Part of a small language model's weights: 5 heads of 64 (1 for keys and values).
MLP neurons of a small language model. Each row is named by its layer, matrix (gate and up: input weights) and neuron, and shows model dimensions 160-319. Each number is 128 + 24 x the weight over its row's rms, rounded and kept within 0 to 255. Numbers have three digits each. A neuron's up and down rows have the sign that makes its largest values positive.
A block is one neuron, or neurons of one layer that tend to fire together. After each block is what it responds to, as a language model described it from the Wikipedia text at the highest values.

L5.gate187:113151146115123134161116155133082140094147144148104141133124136152218119147184173125088093104136090140101137135134165152112127127143133151101144112105085126129077121149114129126112098123129152112137158120097104113129175092137152139119122109110108145131159088114116139186139139123126106096101127121149112147152176108113150090114104115130111148141122147105162134158142180158089092109139134116122126135137162149123106148133129092127117163120187143128109113113130141126138159144168122
L5.up187:168157152126109171076103121107117099126160151129175103123161135126109090129094122134142116144149118139171114113145111128175118119147118167140099106092139120123047151129081119153120143133131134137165137142120124128140115153106099130118121107128116172150145154144170121159137127148131136153119144146137110130125161140138152111156147109111142143154113112114174148135114167127144130188137148082120120136101072121121114125173139159162145114115113128125143165115155160088099162131130124
Section heading closers. Mostly the closing == or === of Wikipedia section headings (==Promotion==, == Vietnam War ==), plus mid-word pieces like w-ide, Pent-ic-ton, colle-ag-ues.

L5.gate536:179158171100138130152160117114094124124138149133094120110153131116160132095175149088079145122144146145121145137120125146125128150131090162098153076108163104142130137108124122126191151152125104131158147119119104141090114099111114141113184104149110074157096097110110142168134142130105155108139122108123143137147105145130088135111143108123132080170135091142073099138123107116080166145132095133089127145139156140106109155155112122102125161163095113121116128110116123150114130126129127
L5.up536:128127089114123133111176162174129106137128190123163123117140109091153143133080143087113100102141167133111114127157145127169141119100150156142125150119132102126136108131110101149139094130114144147075155089157126121135133098135153151132122154090060136144145100093106149169109165157085114158129132142145128087138136136148157146169168130160145144124090176151122127155134129156161131159156098097092130119111143151154108112069129113110133166102139153174126097125140132125118093143119180
Sports statistics tables. Tokens inside sports results and statistics, mostly football, e.g. table cell separators, score dashes, and header words like Score, League, goal.

L7.gate174:156161109157170133079177129140112107089145123157141114107152140108131122106117107128133111119144133113134139111107133118097082098145143099132140122130132120140111145117092175095110167112189099110139165084109115094103128084141132164175161146132117113132169090169136105164103100135088099112112150138124144151089128127159113138116144121089085102127154143130147100143135150160114126092130081115120145157116105096137128149115118089105110112161146102099107137116127133115095160108130071
L7.up174:106139131186070145075146170177146125087109099174136141129161108097133125106100125126120139125120116112100153122125082087131140157143164130134103105109083171165139137127102122126106111119138080091148075158085151125165124144084134140127147101135134146116136086126137151116110123147133121089108097151121144136115147138130135142147144160114150171147095120086132144142123075140121119086095140181122125101136113158108158111101133145159114183115085168117135149116122141064112142090094116
L7.gate292:145147103142119154123114156125114190149142144130146176154141144121087100133161119141114115124105158141101129082153096097153149179157137131120082123136116155087132135123093168168108114127105141089157143125124109175120118103132154101129111189133124121135128133070123163139116130142120147134091123157120106137138095155124156150128150144134115155129164149188148135157114110109108155141129118111120133124103103096150138111092174107147111149073101149136141151127120106148119130114132111
L7.up292:135161131077139168105129096097137125146098110143138124118125114153145095108170109115132094118112146106129128069090115121130156117159106125101140112119159120100111143131121167092102122144115159109116145113130113159144095108130138156151129086072167111114143128131120195139134101136145145163114118136143090134118141151143117169157117109088171118098122116114122111179085184086136091147167106139085114114148111147126154106165113153149145167140130171145143162125131131089087142076137106
L7.gate380:148160127095128133133135061139098169101113080128103128098108131072134140093141157159127129130099104114137101163102153145143137124127110129067129078125137124085139113127136127122140112105172184135142116141158152092084138091156109111101123110118132120124118135129126145133098113124127152142129112132122099144135138096158134103099164155094158144075125107139124138153091119137092119157117110090118101118136075123134121151116144070160100140157108148089081116127068170142116124135121125
L7.up380:147160109115112081113129138131085069143135158120150111111141129094162147100150097131108133108146174161121156133126129108092130176122127114073148148131081106101134081125152130163165075129198174112137148142143115152108148151105165142102149157140154102140107124180142128112174109124142144115087112108129149139171122125159158156119099142082093126125102138126141119144151134125152113100094079115140153136111117134129177118107129119154139132138127127136140124140136135136141135106103125
L7.gate586:128150131142112128120163111143133128113093120130117124125134109132124134096099137090100133111071147139128124145131089105128142175126117127099084181102136110109174121132095143093130102154167132119137162122146122113123130130140137137114139146112102086082138093110172099144116126138109108134140106126131145105130152179137129164137142184065147077140128169132110112112123097153121101171111095113081104125109109134158115149138125089178098200128120176117172153116111122122114123117119129
L7.up586:169099131117138112155114121147131118151110159166143112134135114112133147134156125098154124138152184113177166145117135119126130153156127116120091112166102116129110131102112164139154149097197153079097110143143112124153165144132147111104168122152091136176148123158152086136129137138118071123163137127102114098131078170147106163151155124162112114110116115109114150150161126094140137123106111165102104169142087121156123135124142158148161153148131104120126087118182136113120134123119140
L7.gate593:161145145134210080120139146126173119116139130138097111095132159129154155126104136107102138112121136121150107118159083150140149152146097157121133137098097109113099113112116136130105172071127149175139114122136164139154105096155155145086151118100146127106137117117141125144111136134141121094107141137083107100148105158144141145137097123102151090113158101111123126130110101132142098136114132137144071103121107080124122079081128073105067147154121117104153139118129156098058101124096118
L7.up593:121112129122128110105112145136148173091155157110124139132144130122119092158131107085097126139121152126121085092178105100108157097162120150137092124093096130149156128137152141121134122112139110157118119113135124134113133137119108092160120087146165099080144146087168147145117116116125127122122141149158120196126142129136165133127116149113094100124091177154095136127138109095080068090153150166120099088130110126113121119106132106105152180131153138131140144118106177138083106119076146
L7.gate606:164114130115132110166134133139131145124087127129143093137084146150139072122122101151107064094125151088146145105122136110157089154092118161145128147120137155143126132123128155111154110112146150080112137171145119091108118141113139111151170199130094090099123145166110093133079117122160129095101126132100087106120159100153141095152142139097197148169135137128120137153116129159083153145141084149130117115139147136160150101131116084118125126122128120136167135120163124110109070070101153
L7.up606:127111129089178151147107146161127150144089150121155090122069115062105116120104157117131141129133172123152124125087111127129144143109104165135088163126067120121135111164138127101193098108129141167136127163152133141152138119159115115123116191097116102155107119157132135155113146134118152130135157117155117092103090176130135110120108141143168088062093151089115049171109157151160103150089123118121115145114145146171112098133088120126127138124153106135128109110133099117113104147148127
L7.gate678:154109114135124173177125138159107132125139139104116122150100143148148149091128138104126127128091172133077156138121102153104145132114109141127096143104118087102171150113121162151083127089146120141110141108157129117149151096095168171153153172132108134129189122161158134133128142158143089129133156120092106098112124105142097113147151126185151097157147177163137092130134133131098140127107135128101051130175160143126149128140146114092090125106131175145129154108158153088136130122131137
L7.up678:151153146112136150153126138146079129115155158140116116121157147112152139114131107129126150115093146159133149107135081127097113116132103168129109139134110110120147169146128137109125108162133161152125157155141138141146143128107093159166168138113162156117165167121134147125108158111145115145118092105116135148149098136111144099131146137096142130075097087137135142172114099143114145119155152129071084099152109132166109074155118120135117112097151135136180140107112129120125130101139066
L7.gate813:126117176100172100163120104138135116108130124149098117156158178131136121087112158140090106129107109136151125108135097151129145115114128164125124125112097137118102123159077158143147121162146123106119124173120125150141093114103130176112158143130128140120111146137113133125128135169162124118117136136130142110120143126154110180140153127123147104145118124124100180147112094159063146119153157142114123093156142097156139094167173100167092169117110146118103149172117143122152163154085121
L7.up813:133132122159099131121119131145117143132144126117124113139160116122118144138104095118110120123105144141137104110105120128090140163147175140126085127081154129122164126106143154150108106127142136120114131096159166107122154152083113157120157151109093085140106158172162119102130155119121121167124160115129169120136121112128124130142177117122118131132090113135112133133114157147105076116114149107129126132087105186142082114048153131131147119161151132154152120147142136146131176133156131
Structured field fragments. Tokens in infobox fields and table cells of Wikipedia articles, often word pieces or number parts just after a dash, pipe or line break, such as Sub(species), S(ources), Apps, 29 in 29.8.

L7.gate225:101143124094150125100131137169096119176119113182134146116173134119159138128137091111096146114131139121147130140109158139127143124162133157129157136081150113155076142119131093099091112083149113127130140123156139156161125161087118198138115125129137157123098075127101139148128098142140136149119159130149078119127128110125146117150173130151086135126111101131130141153113133184122100147140135092156131102080112130150089101105139121121108124136139153161164147132160132086159146101150117
L7.up225:151153156078103106132136123132140164142145104148168123141093105104077111100104115185198154126122148105060123091140145092086107158129154118121119153154145057111124141132162135147155124129166108113110102142085123112157149132116124109102115130126145130159122153152144133146176115125103134081129142157130115170109099072130151146150138111106119124123109142168131133157156134150129113121083144110086159148158115110125174101118154121120116125072146133112136128158135105117117112114134123
L7.gate230:150112126145141118147134109112128123086138119145121096107118126141129144112165093136085168119147162122148119135150114103128102083149142127155128086080153124075126101117127156121103111139116156113153127172109083123099144110097138141104162126112085068134154185101133102095127180144107167134070144164083127132160126131104132099138141121122110073140100148109135126168083112128119151089101123105118136125091150098163103101127113111104127129123090145144173149113110116104127179118072096
L7.up230:102172134097115195132129151124121103119134139107112138139154119110120096132114113154091134124143157144142160120077131130112120114136138119157116125129126125148153137166142103137138096120116123112131110128158151107181139128117110174186102143094151142113130114100130140135123131144106123144176111113095124095105110188185143134113065147094106134128125148111147141136105093128134129158156138157164132153138169169100118153112135156158120107180119101092103129091109111097146106117091124
L7.gate253:084144118145179144134153094139128129146164104151112116133164144144111149088133105135132185110145116147144153077149096106136133179156130102104124115166136120100089091136095123119123117144131133117207151159135119086143146159140099140102139124166134112129129099106148141154089128098137125136114136110084166109150133093168114184121136153116103101151152129099139133143119098114086134114158126121125126120132133115075105106137133122104088115164139157118148131121111162133092115084107118
L7.up253:098157113164105169084144162137087102117106129146111095138110128115138106170148124131112119130116125119136133104131158129151097135149151161119109063083091121172155128150114142132134103096109112082128151123166173156123087147120101136119145083154158142115142126139135150117110144117158113103139103168162160128175170136077098132137111131106162168115119064138146089145093129120111142140089113157113154116102123078174159113124123133110129138091097135168113152145133088150138155128091128
L7.gate340:110167138131111157136102113157102128127151119140112162094114114123129114134130115125138140132135109107164110129109116127104074087156138136125137154095125130118111137133115077132120172124109116124094101130161122160126143126151152150084075098176111132115121137183121127131131140126143167135058084140150127131101095102125089086122125115144089107175139168146138128133131141163112096131158101076095121095129083105124112142170198137128126120149166124113125164125159135110106164116150084
L7.up340:111103154130142130149149153123109123112180136139124074157141113133132159109179158110141146131095075096109133130116150095121115120144136126081132164127133149112100175161139126161155097125107098115123133097132137098184121132181104138108177116119109118110138154138131139180136155129102126137145134119104095122095131143123148155141130136146140133136109111152126133122156171106130147101136117129108144102141127144107102094146110124127124133105124108153119164104133124108111133120127139
L7.gate712:157147184130182132105138148125128112110127101137132102163161152151159152097167125144120173113124146134145100137125080089159137163149196135157146094102144108093139132136130145096104106098129125122124109139150120179116142112096133118121138113129119119099143130095143112151113163133119152136118112168144120137142130145112134139140134127110144074127129135149141087103113098103100120122153093154119137111101089136114106127102158102091152153130143145178144118098116159100117128132112151
L7.up712:157147089074125138137119091132133149109092130101122109141151095148146110138122176146136145115138111154153160109086142151109116148148151157130138108125159143151193115139140144166108157119127102159161144065123191132147171139107113118132138070122128101136157138126171120138133184101167135088172089137132118156130144130138136127104130099132158115142102111128124170167126141166121133103127154112138165180128111107134124114129168122078125157150087152150144134100111129144109118142093148
L7.gate713:100139144136096095146133132133129178154090105159128126115122094127151099134150151096128122125176205101145100133094123128102109123130166154133135139092157089125152140147170165119112147090095134086198102122113143152129102138105117129126146136083156084134133087103142150102152150099141129147126155173159088149085142136120146101119152143148129110140164141098103120133136123161120095150124125139090154161139092105101141152124117073113088137136117152119173119122121127096111128138105125
L7.up713:137150122117127133134141155143153125145128114166074142141111096123155169143079108172118151119087148120112149112084124074105142109120110087150127181114092129122142139150124136126152127135126121079127114135133141123164101119169103099143126126099097143140123161143148102122109139102105131180132097165152186155141132103091133111146132083115116075161144127121107143120166133118098151125134141116153048136151133174115118179137159137162122114148145163121138172108121142129146126162122115
L7.gate751:087112133128107170112158147117139137130105114103165143113146155116145101180156119151111111106172156143124144106117163133124137156134181148113157107125133107117168121133135135092117133120105149063137110127110104108118108169132111132140109117131137130085173106082144162153129154136116083149085113143141148119123149115141172181164155110113086142123133106163162096178114122125113071121122078147111155122166131118152104128154161104144161114185098139159160105131110134120137151098136119
L7.up751:103108169115161105120121127150085156097143086157118125130139125088093145144140149161090115140175121127139124094140169125151105162133128109123128097112115129184119153115128119134129136095165093130118110145106152105151112146118094104103154103137071131121097106095141096119145145159119134101082132087150155131127144161147145146156146127141056135148121134177124131149144120085082128153134135100136136111167146140163122124133149147068131142132118158135142154151101105121080117080066164
L7.gate767:117147158135127108082197097099122108102144121118156113132138116138166128128133136107140113108119140099075166113092115126144133149135177147171152117136190142141112146111126144131102085148119177101104141112101098148140123138151109099098121127092162127131161128120115156150158175096133126137121163158143149124174186126156132141138104152109071145130132118145141103133146105108126126173161127113125132120103134112125124121142077088106148096148094152147118157157128145100121123128101133
L7.up767:115093120156160117109148129149130146101134088116180131136137166137120117099103132087094163133146125149112133118169115129140097125111126132148140089131127149128101151127117099116117116144141078133097137127138081147109125152133132171118139171137146164126086115145130145163138126147159129120106082150110161127110109100127139149134154125134090118139101093145090173153134133108138107082104158127132076145144099089116129135121069151083112116109090126133090160116113112155112140116112137
Section-heading close markers. Closing == or === marks ending a Wikipedia section heading (History, Honours, Filmography), plus table separator rows and infobox field labels.

L2.gate111:090171180139160142108110149123144119173121168103120152133110132102160093077120105097123162064121076112133089116147141074146114134166129169123130136089167176152131157102140144113148148143124133083094144121111146135091122147114116099116194134148131145091097115134102097118120129112122139123146101134128089119141058091155137169171130160138126179131151104114128097124149114125136142088114095114138170138126072113156125140092157122121164151120127114100108159137128149162156142158100163
L2.up111:132182140124135105115110099110103192122124155128158118121110106126162090102081126147116099119089171153143131145137082136147171116165150171105109113109147105129174124091123098155171117127108071153116119130150161140103087072120116134161091141072113167141127138099139096125098117118127124143136092139095126129116139134117125162144113122124147106133153157133175137154149156165155191140130082145116124161118166126127138143146117083130128131144142103176124130139146192144146123156133149
L2.gate200:095103142125118074114123139103134114127131131107139122184132104128148140122134109122079117060091109111148124115098142130144111088149175176146112165143136165118135127090116171118145103104151106115126130097140133088137118111144155160150110124113109120105141131153108109160129191142179154135151151107111136154133122093133100121150096169149173106138176125103126122109154115119122159109136110099135132164074087100152120132117090110140089112124161122109127178100171093147118147110129163
L2.up200:095144121150160103132103127140151131131152147086109098119150095130079103156086149129098078142121091135150120116151115139136100131131137144128128145096147141135129137136095153122122106151117125139163132124100085125148110143127095101172104145131120131086143110095138150150124130123100113126107083126112156162104128139165103180152161103165121099132161170118091123130126169134141092135123131142129145117115125163095140153093101103130104080116121156140120125151104170168183114121129147
L2.gate261:145112125120136181146164098141110115149146132096114180115144123148171129137132139069086100124136119131123065118083127114133132148164147125139129137124152146110120119118136146080118138098132118121139127105136132100118080147133065123127116135123154104121159133126116132167122108126110116135152152173084124134131135135125145124135095145099101170178138115076150104143140109151138087124138148112133143123151118146143097089102145117111091132148157087128147172138137108115125112113086104
L2.up261:115170148136139102188100098128106131156142120089186143111111128105147122134155092149124150146159164149124101181162106129169106092097115171135112173140166123139143087175124120115159145147116127129132123157098140136116119118141134112117137143105116142158133170145116136109097086173075090095116133160132111124143160106120145123167094135107132111102106107118096132139168130146146143126146146154196153143124137133127164144138117174130121122126118128140138120174168137128130134144142106
L2.gate378:159142115135154155087116132098118138124100144093127160181155134119181120105115148161121125130118117164142082108170177153137152110128109143152115146137123104141135152111173138131167170122076129180161147145129109136144116131113123136194163117113179139154136158126122117155101149127149128115090119156161144138127131125145196176104151153110135094145126139107160154134134069102139133112145162119080094128127124128093152120133132095140170104087104168134102146116081159133113075112120167
L2.up378:137079125111125127109130130118109110130135161106119177186148101152193124093124096141150131134119123092103111110137133114124143115117128147145133095125128116095114105129121103158157112147108158113107125134116173086153129138141138128183117111031123129108122125130117115096131129121140167131125146125148128169163078105105145140158172128102147122148136120103057118176114119086100132088157115131126106121085109128141159119098099135142108113088135071159105106128126152143116102133078146
L2.gate477:131153132135123151118140128112121120132105142143122136134139180105154107119155148161128116139126143126159125132081130119140142140121139143096125133170123137099110147090107129150162131087130119113165118071144106131114154083133153151097108124091144131139080102145093142144120189118153122155144129092103088136147123149150125142120153135094116190159098090104154082154164116117135147093112126151102139085137124110172138137082074130145113109140152154124138129115116125131137147151168137
L2.up477:126154121133174113127121161101102152073100161119155158176114142140163153130142089116124112106132147136154171139126110149170180124155138127112107107117174117183134133154135122145150129134109147099164144118167123111118113105134094125104161161128114137147128146086136112095077130131152108129127105104147077106122080151159086098138161179105137150136096123142107109125104131099087123133138131141148122146131122097160120091142130122109157126100124169160116125107132128095141162121120148
L2.gate480:126159135132149113127108143128046139132097173127122147114104124063157086076149138153127114120089109147152125114071096119142115144150118142135091183114104159159110126131101168083112163133134116107136126134112154127147106141112119114088144093148114140127121088145142133151158147108097139133119161138182133087163113110159106120171104092130149137136161073139114121143112101133155122146111134152100142086129158097194131104123176131124136111121107164139117135150134161115114140173126125
L2.up480:128111175138062113092151115133135171137122152117156157130102114112136154157129104138120135170125118140096151123112122152134136123125119168100126111119116139142158123143173131114151100136143118111133140126159136113102128136134145138189096145114136161139124127133147112166140154128130102128147137141098149116183114148164176131127097165136097141128092193146141097138139141148150179116154118132108140085115143087132103109145116139139161118117119148160101169146116130141118106126138171
L2.gate539:129148183124166122125138122130130154099145108130168100140109144100176172118131146137127084072150191104133135059111149151132144138165114138124137138113172118167109122134130133140123132165124132099151151081133104120123129169149117148180147155096170124105124122130126145154121089129179094108107160153147128138140116151107099115185137166125091109142125184120132143134148134128107128152144050115110100150132116120187095136097101119133137143119143146105131142111150162106113099146151164
L2.up539:081145141087167162100144123148106149128140118114133131120134132102135130147123150126147099129107096094162105080092157147144146128135103140108094139145109134090139093100124155141096094159076103127135147146124105130104162120145118161114126148161135139132122130088164121097133152149158068157105142145106114144162132132086153131147099158125120122153117123148131101158162092097162120124119118156127149158125115169166123166107087127154147143122096142117150122101146172089123120158111185
L2.gate667:143138100068137122100148063183095097145101107110101131117114107126129127127161147106129125125111131128148101096148136143123161118085120130096096117078159130109099115085098115132122101122129137134143116096123085071147075127145123153133181164124147162172140112114169166150115138115176168154121131151095107142139142133138139166146142126111132112171157119107102127133116133076156105096149116096097093154137112126137130110098108145081124118127127107136151164123083139125112129136087157
L2.up667:131118187105127116179136125113115139134118141131138093121106093099162161115123124137103143142088120135120115138147095142125139169160119136128139197112127128110131140125122175143157094093128108145116139169143114099142112109153137123083139148118126126139100145165121136136099143135163132118122098111131123129134095076136100180158161080133162107137118120137106107121117101146154132126153112143155182118120125069136116153161148153138113138109129145138105154133132118125131128146076128
Numbers in table cells. Digits after a colon or other separator in times, durations and table stat cells, e.g. 15:00, 4:38, W 116, −78; also column headers like Games, Apps.